{
  "vocab_size": 16384,
  "norm_eps": 1e-06,
  "positions": "rope",
  "rope_fraction": 0.5,
  "attn_scale": 0.125,
  "init_std_o": 0.00349,
  "optimizer": "muon_variant",
  "lr": 0.00516,
  "warmup_steps": 200,
  "final_lr_fraction": 0.0,
  "steps": 5066
}
MLP neurons of a small language model. Each row is named by its layer, matrix (up: input weights; down: output weights) and neuron, and shows model dimensions 0-159. Each number is 128 + 24 x the weight over its row's rms, rounded and kept within 0 to 255. Numbers have three digits each.
After each neuron's rows is what it responds to, as a language model described it from the Wikipedia text at the highest values.

L5.up310:177106108135105113121133126152136097129168153088131141102167128137169139143188137117094167188116121148115089127129187119160093124113088130103122151140123136138134141138106098098138132116145109149120128137109096101132134148091143145128123111126116140149139084154156149125164102092118147126168124112152114157146102122114135140102120139134110119141145094136155114127115152141160130149113086149125082132106098160093125138150126147146112112116170116141108166142146134128178137104166120
L5.down310:108106110139145120173125145105143127118114113104138103164124140123139139146095114130134150120129114138132116181061143050136121124152168138150137145146114086120121109119107110161169120085121135174123166102160093171144153122120103099113161135139160131148088111131176117143137142118123100149110123132114078114136153166119134182164140120070126180121122178167107108126147123133148146126135154088130134080115135143154141151123129127146135156154101136135130124111082132154073144129120138
Description: Subject start after clause. The first word of a main clause's subject or phrase right after a comma or introductory clause, such as they, a, it, not.

L19.up1024:162151127136104132127114090143110096118146159113092139176147072116122129161105151156131125146119130087113096106135135136101120132086118146146107157089149078086147148135130141140140129148147136152109095173127101148159091088120171106110120139186151138114116084164102152162133116112122166138133077116135143134134120165118165084130179112128130151130104103132109111102160116138072147101139122114115146101108118133141140131114159144151119144127138102098128110103131105087118170123169163
L19.down1024:127171119106120130156157105118162123126099151115133122133100137159120142121106112111151148124153092114119163096115103114179086158093156146124152195128113156164108135106147117136129125158146099110110124099184108131120123105126089104136157109087130160159132131126134153155100136147142134168100115118150134161147112102127127129086105115161109150154099073156156129145076125156145130128135109115141150132117108132162110108084102130112117101118111129132124135152154137122116143145114106
Description: Mid-word name fragments. Interior subword pieces of split words, mostly proper names, before the word's final piece, e.g. Des-ro-ches, Gib-ral-tar, Cornhus-k-ers.

L18.up1089:119130140112121141145168148160124107127122128143141103127109097175119142160115157122128152156143090126136077083124140137109155113067146121128109141151099162130114114103132082136134108137114109124125115121097111120124157115097132124124128160095122117169119104174125092107122105119111108148112140129158101116139104142159096126063142129148125126129123129118128128092131122155114142136132140144103111123164097092075124130133129141124144119146141198086146179132160152112124106100121174
L18.down1089:135087137109137130128138157120139106113107095141152090086084128145156143161109141145120099132136115106143173108105149141141146106112104117122121135126137139134145110126127120113122108112152138162137066151162149137109071131139145132129130128114079113140165096135120101098112123106127162107136128134145107106117073102155142117138111178138135111109112122136114127147145083152124129122132123085095134126096088120158134117120152151158127100150130112146118119173125112131104126135103203
Description: Mid-name word endings. Final piece of a first or middle name (or mid-title word) when another capitalized part follows, mostly in table rows: Al|icia, Tyr|one, Kate's.

L5.up1188:108116145140162063125119132105140107136116097112088121105103144127150156113123165154151140132136127169170136103143125114174133128149118151150099136134190118130127096100141134151142118205130174139135104205134112128115108145149127129128136121100154134158106128112150118177179156155123102085154106171147124135147128100122143142132179157129115108115181125117115125136099166119122151145127116135129152161111133119148156130155193126140176168124124158114146107108119128165146160149110124
L5.down1188:138137140132123179148137134152089159134126128146170150132158111131130088140135108123118101119127141089077107148089112128098131139118133111102144124132065152147137144149123116115124125057141095132113133058134132113136154103124157111145119137160120115114169138121116139081102100101151147163090152102109144125094137150159133131114081102142146151125098133144153121128165081135143109113134128129120102113136134121140092137100072129083095076134096098128128145149116123082136107096133122
Description: Word-final subword pieces. Closing fragments that complete a word split into several tokens, often rare names or words, e.g. outstret-ched, miracul-ous, albe-it, and free.

L5.up728:106118099152184094114146148110138119173131112104121107161152116097157134137120145125167129135123124108137137102120148121155116130207141110143130130146153137103126137128096168137139166120139136153141110119128133144135123140129128131107127126156116119108103153106095114082120133135149149134132127108081094123112092126139134132138168120142090112147124145102122172101175114119135121105099165157138139124113079126131133154162143140149125164159128044161173102113117119123140145138081141
L5.down728:121142124190112101138168100069155113212077143110117186144160184131136145098111156115136095169127155103109127155120113117104109162190130138145121118100152154089141105111102138140102135124169139156118125126153114154116139130113106122107141152149128123090149141137122149112088114138110106141151132148108070078118108129146144157151140093130109099147101117115128164115161169178139149134120122139112106084161129126140127109112119149099147147129142105107121145126098097157126160108151132
Description: Compound word endings. Tokens completing a compound or multi-piece word, often after a hyphen or prefix, such as under-cover, snow-board, inter-face, cross-platform, Box-score.

L5.up749:135103114074137099125142156137095131083150158122135096104125156089152167107153147112139101149154142103150104085136106109167107124129137150137134131110116114070091117147088162142126167107115116114119116082118143107140114147143113114127112122123164091118131143140149137133131132126104146150112161150157157119120132123133159124095136179159101074093145102135151133149155144087111115124174116148103150086138073160125150169146107129112142111123116157113117141131121125135080104103136137
L5.down749:111100152126143092178110122147090084153079107114135150139135150129081088124117120103156108162093141100164144085134111143123170137143104149129138091154118164106156133091139149098099144141098146156106135110073153133103146130130139130127102149123128139138133112128121180110111121151090106145151164140161075157119121124141143139115130147115126116139107078123085122100170126126132158109174126130138148111159152154160146154158119130120130158115121107169136141099110112112130077163133152
Description: Word-final subword pieces. Final fragments that complete a split word, mostly proper names, such as the a in Doha, Ayesha, Rzepa, or in in Yin, Allchin, an in Than.

L18.up3:117136091141127134168100161129101147115133084128130132124130079130136155084134122159115121155083115139103134129138083089113140147137128162136089111168117112165149114129122132136122092093098126135137146090105116144135172151120109143165117168112127143133092108163100157128124082100115144162154164141152169101147114156076159126107110136131120137144097096117113149121107141108141150105101112143107118131137110107105124093156099122118155119131117117088140130110156117119091137122132117
L18.down3:174117146101105088155125155110114078121128110134168150100141157090116125130127191150092090097114174108150104132181095156131126139104104136143093121112112086121090127149141169156137139071151097135079130112171135098128115158119176124133113133130143102103111140144140109095130121121136127169147085090141088123166171143121156144104157126174119131130121106138094138110137143148112136155130114092135149134106141153132128136111092131165138123104132120144152098127082087165119149122130107
Description: Word-final subword pieces. Last piece of a word split into several tokens, mostly in proper names and technical terms, such as Cass-ini, Rut-a, P-i.

L18.up654:126143132087114158096157119106132110165130150116090143116120093118080132167105093099110144132152134116133076091115146124140112163144082082098153127156102120106126106128136108107141109113162098099142161112141129152112201136133080125117111143159137105131157086121170093140122063131130184155119097163123130096148098098127136122126152100095108113105146127135131120136138150134168101115100150114166141134129153085121154139112118150107148150131137117141143123127138116124119119145149148
L18.down654:140130168102132106096137122146118143167129167109149097143090157139123148153154133134143138153139084115161128114124158109096131103135147131135126118139128100146124072107103148126138101164134149196143103104123114142138147107137142076126122124085121132163111145149150148102151139091092129180138103169154063135103089129120150155113095134121154159136110121097133077151140150124136110118088099116122111138115204107142123142151117085154132148097132138144149076133134115139130071172119174
Description: Mid-word continuation tokens. Tokens that start a word needing completion: apostrophes before s (Galileo's, it's), year prefixes 200/201, first pieces of surnames (Car-man), decimal points.

L18.up1183:105108136128103119130134157162114071106168150132142101126134089104114161129127122163102131146087105122121109162114114121159138115104099141157133129085163165119114102149145123141110115097098121091121148169111149115117085147127110167140122157134171144128099063072117143130131126145143106146145151142159125146136146185136096132100142127153128157164137138123147093147141131103126116105109125138112121131124121101128135133126146127138111166110172145152113155134131077126109148077120132
L18.down1183:142109161152096120145138137100140139168158133122109124159143158124149156135169138126124131131149073110165114122130161151126102124171131164108146143155108129077157144134147103165123130158135135094087120147115183126143106110120136085151115125084114167095087089100119128138111146101123141141154149129099123135152100097145132158172111175089125152088128130138152074112156055105096161129116115088173131106192134140119132124152149094108118155144082117110105142120134092118154122147144084
Description: Indefinite article "a". The article "a" (occasionally A or an) in running prose, mostly after prepositions or verbs, e.g. for a, by a, as a.

L5.up194:092107105115129096098129099096182121122070143149124131112157128145139126154149148104128114114126131110095126130174158131135147135163119098153153153123164123121117132118143153141166151137123135125129120157111156104108144110111134115178172151151119122121147094136178106158107066095102155106085071142140134133103079122122156134164109131128102128130093113119128137161119120137165097113106100080132156139132160134143080103092128133145112088148093102168134157150173114121133177124112149
L5.down194:116125109126107084095128104110186120123089126135111142115204135138153123149163140081104131135125127105113099119147130116120099136156121106118172139114175148104109107096143142145155157131128143162153127163087134102090132094110138112154163128126135098127129117112172127154121086103119153100091076141116144133098088105132146148133137132128111135134074111121147124161123120133172117125104106091164148129129128148131085107120134141174147115124127122159144121130180109138134150139090158
Description: Mid-word name fragments. Word-internal pieces partway through proper names and compounds, such as Gib-ral-tar, Ju-vent-us and Pur-d-ue, plus relative words like who, which and after.

L19.up640:140130129154150130128139146120084131149103075068121182119140120108126135115145119083128118160117118127113124083145081167130165139136147090096134129132113086145166082099133138154134121131138175124112132156155111121077155114148119083153137138129135097134129155150115112124123128108119144127106130132136145081130156156133119134175116129137154100097136108141129131114113158105109097126128135125136133183120088118223102112138148132135154162136102089127154150088159126173143139122128082
L19.down640:136095172131121098161146082168136151118143151170112112121103146147118124126176159142097118092142096112119110146145140106101152117118122125144132132117143116099136140122117105081103142150133089149099131141098114134119132128138097166131172146117128145108142100097139130145100163145128131092094161130124136167147142153122117139148128138113138126166110170115141124135124087137157143105152094138136112126107164134080170143139138121140091103154148148137122097145104135093103150116145102
Description: Head-noun ending a phrase. Final word or word-piece that completes a multi-word noun phrase or name, just before of, in, from or a table bar, e.g. County, Street, cm.

L5.up97:126122123132130129158101162124127100130184109132097146106159100116112121135132136100103155118147074179081120134139101138171087114110102134098115108104125148093140171136109154150159124142130099087124135123098156149162162109095128128122164098077144106130128132112081072144157142153127106091087147122129178140110116132113126176106127136137107160143122154154137169156159120117123089141155175111103094131139097158104171113142119136141169136158113102121126089132177101158133098117140105
L5.down97:113120125177120162129097155146131127106129105137110137143138098109093166131133147134146131139092089142120200178137111118124081140105121178076096146114177152098180159104131123120148145140125086079143129150089101144158136127092124113097135109116145091132160130139119123112121142152120107081108128096179180145131103109122122160145119094148114178176092157154115151137169126100136123111112123061125073124136117091148134111141105113131162130126121153168137123093149103141154101149130113
Description: Split-word final pieces. Short word-final pieces that complete a broken-up name or word, mostly in lists and tables, such as F#, Antipas, Barabas, CYP.

L5.up977:150138099140139126109135167114161116152144159126120107115098120152132136091193117114093075093135102134104069131139156108143153152112127139139151079143098109107125121121144110125134131134095071090148124146164146124146114125148116114119116180083134131111162148157128129123136138115145123126135135179117075103086126119107120106116108120119155112170067120127106120106103088114126130192128104204102121154121097126122143138135132109161104180130103110150175136092100120142130125102159110
L5.down977:136123149107121128142098080123094161105141132122123124126157186122104129173104136128161171123102141106151174143104100143098107132127136091116102128135187157119142145112108124132092098135128151178082128096106134141067139115124109164139139101173117153125121109109111125137104145128132138163117134088125171152160108115145116161128133144127098141138177138134110143174166145154109130074119157082150137132126160121129135138157135158090131118136130154104095118202158150137144161162117180
Description: Head nouns and name endings. Nouns heading an "of" phrase, like sense, example, center, ranking, plus final word pieces that complete a proper name (Leonardo, Isildur, Petar).

L18.up1258:158152134123103140121113132144113112142130155118108114121097093142073148099127110128131112151141086137096142142168088115109107104094151141133100117122123161167087140054134097136139180170103129152134142130122114147138097123116123116125145164126135174128142103172132103145104140085140127068138152144148142127114092125151124134113132124132110139162116100141111121103149121137102166131130126171069132152150115149063138139112118119160139094128169152129131124104140155174074109159170142
L18.down1258:098131123150156146175120089168096143134206138109108119081106165149145120158132150105091136159128108164072120145125163158157162123152107137117152139120098128161102122113122126168109106113101093111192135152149111123154048105148136123133169136142125133107124105125111108125138110115111114114134125132103141125097119130118130148133161120135161097125110105122197154096098105140126082152127157100116097154086109148132145101171121110115078100093148116129151135172155141122128072115124142
Description: First-part-of-name endings. Final token of the first word in a two-part name: given names before surnames (Sadie, Antonella, Warren) and genus names before species epithets (Phyllium, Pseudophoxinus).

L18.up351:149101129106120137146105109130091123090129153114121162146149156116134107147159157113144116136134136150124142124127123076164102159164137164160142160132132154130102104063136097127196109106139103067136140135113135154163095147164090053106108083129137191130127138131094128146109154151118141140122118152118143119129106156157084134114143128178096093165154115146145132106130113146152128201126149102127133112094162128131136135112147146145116122133125163103072107164093106143163122128139133
L18.down351:070157079130127100119118143110147147132125153113151112131108099149124170145106121107115141129102081123141149092100138175075121123125148092127099105134149133141157135127116118087104119118125120133127132113149109116121173152099156127155144098207109153118126158126131110114132087122135126077132099126159096131165110130163144121133129129120161101080149142137128144115171115128138156121113105121111112108159125163149149163129128112145150145119064130163140119121144149125101147090144182
Description: Prenominal modifiers, especially "former". Modifier words between a determiner and its noun, such as former, main, most, highest, first, known, plus "of" in titles.

L19.up953:125131133123099111126136140089123115144123131111119145114107136136111125108139119096124136159123101147114076135141160113127161156162097100091158121101095132103108141138166128179118121122094135118150113156083125117116158131170159128161129104128180115139119102110104097156145135075157111134148117176162116154172092121111108173154169078096122128146147110170143124135076119118115132100103123131134158065144079123156108107131144122115163137136114107106128130140133094138142124056115138
L19.down953:099128170132116106144144145151171145142107154128109117141107135126190130113143125076161134173153124140116156109102125140115125147093147097109152088138180138077154148134130116095136147113131125144102079139147122086153081126141069192114151176133113149137122126098155135158076121163114123128142145127141134100166111134142116150147121147149101163140109131127106137105107123149154133150100120141076114092148069124137119113104144122141077145138140120077091118149135147131078174128100067
Description: Indefinite article "a". Fires on the article "a" after a verb or preposition, as in "released as a", "became a", "is a", "by a"; also weakly on mid-name fragments like Bax-ter, Lambor-gh-ini.

L19.up191:117131105124139118132144111156122058113133124146109122123143125106126161107124102126092159124148119151116087169170090130182093146126140128111127186103116145112168143096141105109158124172085142119137167099099161132153108097122162154121144192110165136128155150121144138141112128096105124128163143132140129095144110116128110106110125158100099094129123128115099109131099152089131125160113106148123137097154141083124147124126102104121083133197128129146125147125157109160111119137136110
L19.down191:141160102115100117148136143114157098131129128139081124115115107139137121089094127120130110109118130163133114095122111126148105174144122126111109115136129114137095109163150101085114123131102156112090128125137099155138183152125132125106113151143151114124095146111118084131170148137117122116127134101127144100080132100104114149107120141116142130131134144104111155148105164136085114128093124110148140136156125096115110150149078125130144118122160162137125133147128148166116169123091090
Description: Foreign name word endings. Final piece of the first word in multi-word non-English names, just before the next name part, e.g. Hy·der Ali, Bad·r al-Din, Kw·ame Nkrumah.

L19.up3:125105125180118177127154130140140091167154144139127148152146115125153133108133153173120116105168155171121104192127135095139145096087139174116138126137119131135119130079127134146114157124107110104120147136113161113092058124126121142092108108117099133133153163125151119128131129175180145091116120109125074093114063138177098137114143155135136144107078095119166115111153131148113141143132138158143126108114074167130104139132083143099103139127120120143132135183116121082088123156192099
L19.down3:117135123161152115125088119153124108128156187122124124165089117167117112140136144103134110109096120092128123084104134125141117112113100129159138121112124101156123111067139109155128144154163110110108150121099143116145131144128175119166103112139132145106157136148067131142139137115110144076136141130166135088118110135120126114163130139120136154118141160095091108107119141124135132125109151110128127139120092158144107102102083137099102131099106154121125120202159182180091117138121082
Description: Foreign name-word endings. Final pieces of non-English names and Latin taxa in lists and tables, such as -ina, -ata, -ia, or an opening parenthesis right after a name.

L5.up268:109086129167121140126081137147100116152136135123116140126106131112103104142158155112185121130119169164106125131103138133114089106172126119115132094119135109105086103148133102194117160115134083133154146132135145151134079106166164118119115127142106145122135139118136133118142131137148154106125099179160149141113070131080176132155128107109120116147096139076151110154174147163140076169114156145136152113133140056116153096106147096047137108141126142139124095094153119133105125126143101
L5.down268:155120177126125152183128140111138146103129096117096136104141148144140124148148139128113145086137116112158108131098154149103125156079097133130106130087106107138149114130153151104138161173109103142109172083119134126130168133099093133112110142110125100147110181170141111132105150130131133129118164095095136147142085159148090138142158092157122107108186172143073143095148135102117150140142129126158109151151123169128154142144136153143130146114122128132163160155121137141155123141138145
Description: Word-ending subword pieces. Final fragments completing a word split across tokens, such as hum-or, precurs-or, Winds-or, gener-a, copy-right; also an opening parenthesis, closing quote, or ^{ attached directly to a preceding word.

L5.up449:181142131157125157119111142148105164161146142136143092090136135146125167098191130099139107128089099120145147137167130139111072135122129155145133107122069076129120089124133084149129180153135119103175124127120120182116082067120140129090099117075137139121184114160159140170147140098159115157177128114157101123097147101102131128140110134125147117152104142164092082137122131137112121138157131088152113160126102100097148142133130130119131155098127122136133139110141152115109113163129080
L5.down449:103067116136114162123085116128121156173137123108102085163121138099123170141131130176143117099120168154166144134179116146135137141132145137150144101116148125128095144102161107122136144137098110093131149090129100136104138121122112144101126128118113153060135083165161099130082113120134125165128140139116142129118141174090120144128133128155162137122130153110082177141134152138132131120173151084122126133072135115139087123135118132143149143097145135115135104113140114113107084151116139
Description: Word-final suffix pieces. Final pieces that complete a multi-token word, such as -oma, -esis, -ation, -es, -ets, plus some whole nouns and words like reduction, control, only.

L5.up44:181117138142133157088105104115117173155147124111149151134168129131110148100112131160119138105155126148119111172158113148104144131102162127178122145161112126133132134132137132133128114121110153142131103127106158112122092114127162132150095107116154129130153110131124142165105124148116074123125148133108104139126167095126119084115099139141132131144157152100165155101066103122145129170110129075135140120124070139094130093124124140090147125087169112111091138173138118144135111165153108
L5.down44:179116129089146163128097119099108163145131105135127164141166112110141128113141144151096169107150131156120103140146137119100131158108136100183114143120107091121158098152101146129108107116134172158127092136078190156153117142160144118110093075163133112103133127082124121177149118151141112113111129165147105126171109075146132134084099126148156115122118147132136142084110109107161124168099098087129117117125086148131124094097127119105144164157179131138110119143123112162159141142145120
Description: Apostrophes and opening quotes. Fires on the apostrophe of possessive 's and on opening quotation marks before quoted phrases, as in club's, Lully's, "extremely strong".

L19.up1098:159095166141117132106162128131115159142088096108119083106114113090131127140178142150122163101125144117096135164190151154168094126119114131174135147149142197159143150092156134134140117099138119125083151126108139147099115135152117118146102130128139133135135128124118159095128140157143109095141108097144070152135130142150115136068097134129118181139105146115135124168170126141143162172129123138153122166128109125131100112112095123121134143154109127158093123126164087146129118109099136
L19.down1098:158152165078121101141065174117131096133137140156139134130131117131130130117112091106143120122130112124148141111147124104134105128109113134083102120118120065118062124168067078131100101123108121163134146139088095138164171134098105112124180110154124114138112134151198087161080163162116125109148119144135147067124105139095111149137096150104171114124127164147116144124129115124119163129168137135066117131101114131164150135164100114120144115121191151122132158170100119122119104142134132
Description: Numeral starts in text. Digit pieces, often the first chunk of a number, in tables, dates, scores and quantities, such as W 10–9, the 1586 invasion, an 8-year hiatus.

L5.up89:123159125133132144155142111180139132139115154156137097091158113126110140127104156106118129123149116157097111149155119148131171185144141097166161128114173135158111085121091130139111110152118130119149128100115142162077156115121080156139122144111120157167140103108149094160100120161121050108106109147130126111108182154164112093152140142131113134107119114132153101117145106126133119134166193120097140144137155164171106101145121118060166146098137128106098122135092144122112125142158137
L5.down89:136113088098170120114148131126144134112145131133137182137118146110115121145130135079082143113139113156112111117142129143162089114153100118101158155151167102104113111148108138109097108126087132108093113100128151159160104127145144138133119125140136164157156126125120131153106117097134102082116143129122150122129137115149112164125169129165082111103106141113156149112110137092076148116153095138089139159103105142110107116192151071141160125123161094158138101112132121139158137095127120
Description: Most, apostrophes, numbers. Quantifier "most" opening a noun phrase (most of the fire, most scholars), plus apostrophes (Mark's, 'knife') and numbers in dates, scores and tables.

L18.up429:105124138152126152124098132140158106139113089102111114176147115150144175109132134109163096135171135152111115132096130154151114176148111073105129089140138123159123130156131128132133137144090160125109117142090143093158109150119110103115074150098153119175097150141145125106095117123131153100084158141123129123087118138150116113124132158098152094133111130115131162130180131095141141127062130140129144155128125100099099120087088112137112134116147098116094132155137120132081116105157162
L18.down429:132127138153143139138139127144114097138125118158176147104138143078072158171071153117111099136092137155136159135170129158144171117125113141124133144074118145095113095087108141138125117162150071103143094083156114133098133114110179148125157109137108149110122133163114163125167143167086083086147139169134097092176146122134144135068131126162114128163125127157124123118091158184101156067136130136134107137105098104157105124140093117133106187134129122124171131149126114116144128111121178
Description: Ends of multi-token names. Final word-piece or period closing a multi-token proper name or abbreviation, such as taxonomic authors and people's names, e.g. Jordan, C., Trotta.

L19.up363:117122086165146154143138139155133093138138127175152150141135105089116127094139161111167125109150155082124124150161129078191127100143083147085127136154107131183129102142138125128113081128134085120166139118124118113101111157150110160122117078128112092112082131115121131174138161089140124140122103116067123119104074093096129117129142132129128110127128137121135140103130124129141135089122138128088097142120130114116101095117106165111129141133065140155146162121087133140149136111139134
L19.down363:128127092141138123111109174066125159139144147179155145131110146139085169083144097119141081101115123163109140122106115196137140120083115120154130139123120136137121142142105148143140091173115145123143107131111143149092137134124100135105083110106090114115146122119132137146123079112124175121131143137112187110141153125123155162096109143135116116155154163114129135150133118135144132132148117097081191147129092123125093130117133171108099129155095106107132139160158149107093151119102101
Description: Spanish/Portuguese given names. Endings of Spanish, Portuguese or Catalan first names in tables and lists, such as Marcel-ino, Alfred-o, Nicol-ás, José, Luis, Miguel.

L18.up1047:138117162180166084121165140104121128094108114131117095140088084121163146115125134139119134137167129140137115113146181134158147126108098159144097105154166105136111121123110143113133131139123123138149119099153171143127132125131116092113159146100097129142125094124136140150116133099128132126109178115120115096127139160144145141138107112130114141136078119129136145124116122125133141159155134125148122149100086180104117125121095090116147102170136091117117137103133094137077096102107140
L18.down1047:155124097215086145159097155158127129146108144096134164138120162129117133125110102150138129161130104113142124123114054120119096138141146140128132144120126123101144141119126131089127135113116139135147121152107124119180071101138150139111118082137134146154133182099145110129091081156130146120163101139107104123145139128137116105127109160144156114126101122159112132153133160123110167162119129118148116116110050116077141154149118152131127153116146141125120140056133168143129123140146120
Description: Word-final noun heads. Last token of a noun or adjective that still needs a following of-phrase, to-phrase or second noun, as in risk (of), superior (to), cassava (cultivation).

L19.up928:108156123102105124156129134139145149172109149161105118095057182099108149148166156097148101194150155112112107115100095135112125100107162147120114105117131102137142166151133126090159063118140116088182135163113174118115098125091118133125139125156158121101113128123159127121144105171077134133132105102137128114155117103135121138102136129127135128138118125116146108134097126118103104090166128119120122132119066143126125122116093111179086141165132145128142159153179136146114159148150129
L19.down928:126140121178087088121181112139118099104134140110132152133110116136080170114110125140129166121154123135135155120141142127121161153150098127106100161182145118136124108143131128128112144137138176121181147116162086195164179172120133119120076155148106129131114160125134097157134130145141083164142134107112126161129129116137139150165102165138111151115116140102109134172134115170145157136137176172100146151175166096124130099152133133069148113117132164130133115148116121139142131110105191
Description: Mid-word name fragments. Inner or closing subword pieces of words split into several tokens, mostly foreign personal names (Lev-iev, Couli-bal-y, Baculew-ski) and some rarer English words (uni-form-ly, her-ald-ic).

L19.up1005:119066168163126107115129141097086141112092094093084075173121104120204143077128139116136136132125161129110118093114120138128094167136156132132111123136127095122093133136139126153140124094108087153164142106140126126153133109155142143124159141108130110179119158135136141107106098130129132080138171126136143159100156115121124123079137152128161149108085147142137167133117126113117118205147100154086115125163109137138103129109119078180105134133139115110131150117147121129097123118097139
L19.down1005:164145158160130110169094127114113113141153103147137101128127146096103127095110143116151088156132148125114109113148151108148149119129115150073102164125127110137120138071147098135131126129126108139127127096158107141151142111116143109104145110120171132170091180159104150139119116113136125123119124151100101082119139119123116119143132155146091116088120131148122164123130140170142114138142135093153112100124073089122100129098131090072135151114123103078126097072161149188133131107111100
Description: Mid-compound name pieces. Word endings or name parts inside multi-word names and compound nouns, often before the head word, e.g. Expl-oration Company, Rain-fall totals, Wilson Dam.

L19.up749:119126168121118161125121125140116129092158169115143137112168099119097117101117132102148122128125106118104124140141169170097104164136127116182171107120094121136107112138152126119076154104130094129177164154102106120168122129158116101125153129135120150075129134139120133128142149126085138093151095135169100168149128109091112119143135108128143129129134153063171125134149082164158110112131126171117148115116092167110121119135128140109139121169150133142084100133119148167149169152101131
L19.down749:127120130203089110129129163098121202122145150089098150153096170127138116129098113096136078133104100061169093154160149131107136144160122145110126132146161112129160136141157109128119084128139126176109123102124122128133164123162132122127130118108158141124079092122135093131125118135150122177125126107186134131139137160118118144105116140166129109139141083117122143149117119141097136130121143127180131162126111144107124139108102147119168155130141147103102163129142096123089168148115138
Description: Mid-word pieces and possessives. Possessive apostrophes before "s" (band's, XML's, lake's), first-name pieces in sports roster tables (Anna, Yuka), and verb stems like incorpor, celebr, arrang.

L5.up336:134116117122093102132100104145132162119122145137134113125068133068132107123153135159138099093141112118098117132180192100101107107109143121149132149145133149124161181109153106132186102141141122122151083091129159168092150156154130127134104090114160156110096123144135135143130117116123142155108121162130131101102116134136125105118099148133108116140129136153099120149086126158131117107141105142129139183133079141132113158139125153107116114181170124111137128132108111118157111141110124
L5.down336:129118088167123092151092111138165146133130109172113137140065157069123120119138135162121139119155097114129102137196139078128095132110144124136163168149080115151166173137128129143155140161159131109137070107095098143121143124181104146132071102121135110123074115069137109142110102142109101139120099135118115086104108149147124107144124143105138103121147128160118177135089108150137134120139136127137130141140103147146120170159096150132077147160143110116115153100133108127177100123105102
Description: Prenominal size/rank adjectives. Adjectives of size, rank or importance placed before a noun, usually after the or his, like largest, biggest, major, leading, main, first.

L18.up1029:149141197158118139112087173092076129096106133114089140122109097143164123125138156114141100117111137127124092145150143135130140123143137075139117124128148107124064099083132155121095121170119126153176146149153127124126145144080115116167133129116149119144141125123143152120142129130127123146145157121135142127108135163156162121132082142105094146081126134085165108143141116121163159122149135141157182145138145120164103123138089119118123139135127129172156113101162075133112142110109127
L18.down1029:119091081125118166147122110165123132123140133162116121106127136124122140128132121138104144153131102156151142127106132112147106139127149147130145114160122148142187152164131117145145138113133094118104118139123141147176169127134144165123178117130124144126118150135142111115100137146090156138095110140111114157139120101082094142125156138146135096187118090120119151119082141129104136126163094132131123117138116130074178140169125132122131128141112134081119122154109154106126102155152087
Description: Name-completing word pieces. Final word pieces completing multi-token proper names, often foreign or unusual ones (Kitengela, Sauron, Gudea), plus first names in election tables.

L18.up1201:102121097144147112111077100128160133147099108119114109109116154121121143132133141148118124096110141116143069115137147117099129156152130140112181137098129110157130141120114117140180169127137152160135138133131128144166154157101158132139148126138157160129132149106099123160158152159098128152162154128120174147098122155136146195126084118122123121150112145119120173116147109118150157140140165106130085097130083164108106162077094117088154175103120125091112093131100136111115104143128087
L18.down1201:116154112129115177155161107134150148070133121172095151122140158145099104116113148131080112146128148126164141153123149120120164105089129115110116129122184143107105138105125129086152117123114148098117118125089184110144107086147074149118122141117121158119107093145182102125124077092130107133101133141096127093105101128098104104159147111143142134134141129102134120135139150115104122128096097134130132138131092130119138130093141130105107110122084121143100166128127120132134114102106189
Description: Compound-noun first parts. First word or word piece of a multiword term, mostly in tables, infoboxes and lists, before its head noun (playoff spot, Home team, Triple jump).

L18.up497:130136155134139088083133121117129145113147148122135093097151126149150165110168140138122082146145140132142130136125133119119147159108127158141140097118090160104116111115109090068107106124150144109134148128101132163102145118141110139092111108168106171131173142141166137157077137152103111133124078175090129143165080110136125116065111080117127133131129162150109109180109121105151149163124178153130131123134090107146134099152136107092134151119102160095163161111113095135110125111114103
L18.down497:098097099066083137155173167095091128120172096135154139158135082142096112079094120159145145131143126131124106158096127112152120147099087143150086124113139113098103135159122129075139138114152141141145159122128128165145163094098154115147124110146116116126137112103101102084154095147148132109166140111130119144128157129118114124129105112156115126078103172155139123138145130134095140101095111110105136144153144187090141147135129116137119104106137106125127098149098102141109173134193118
Description: Apostrophes and name-internal tokens. Mostly the apostrophe before s in contractions and possessives (There's, London's, Today's), plus middle tokens inside multiword names (Second World War, Pleasant Grove High School).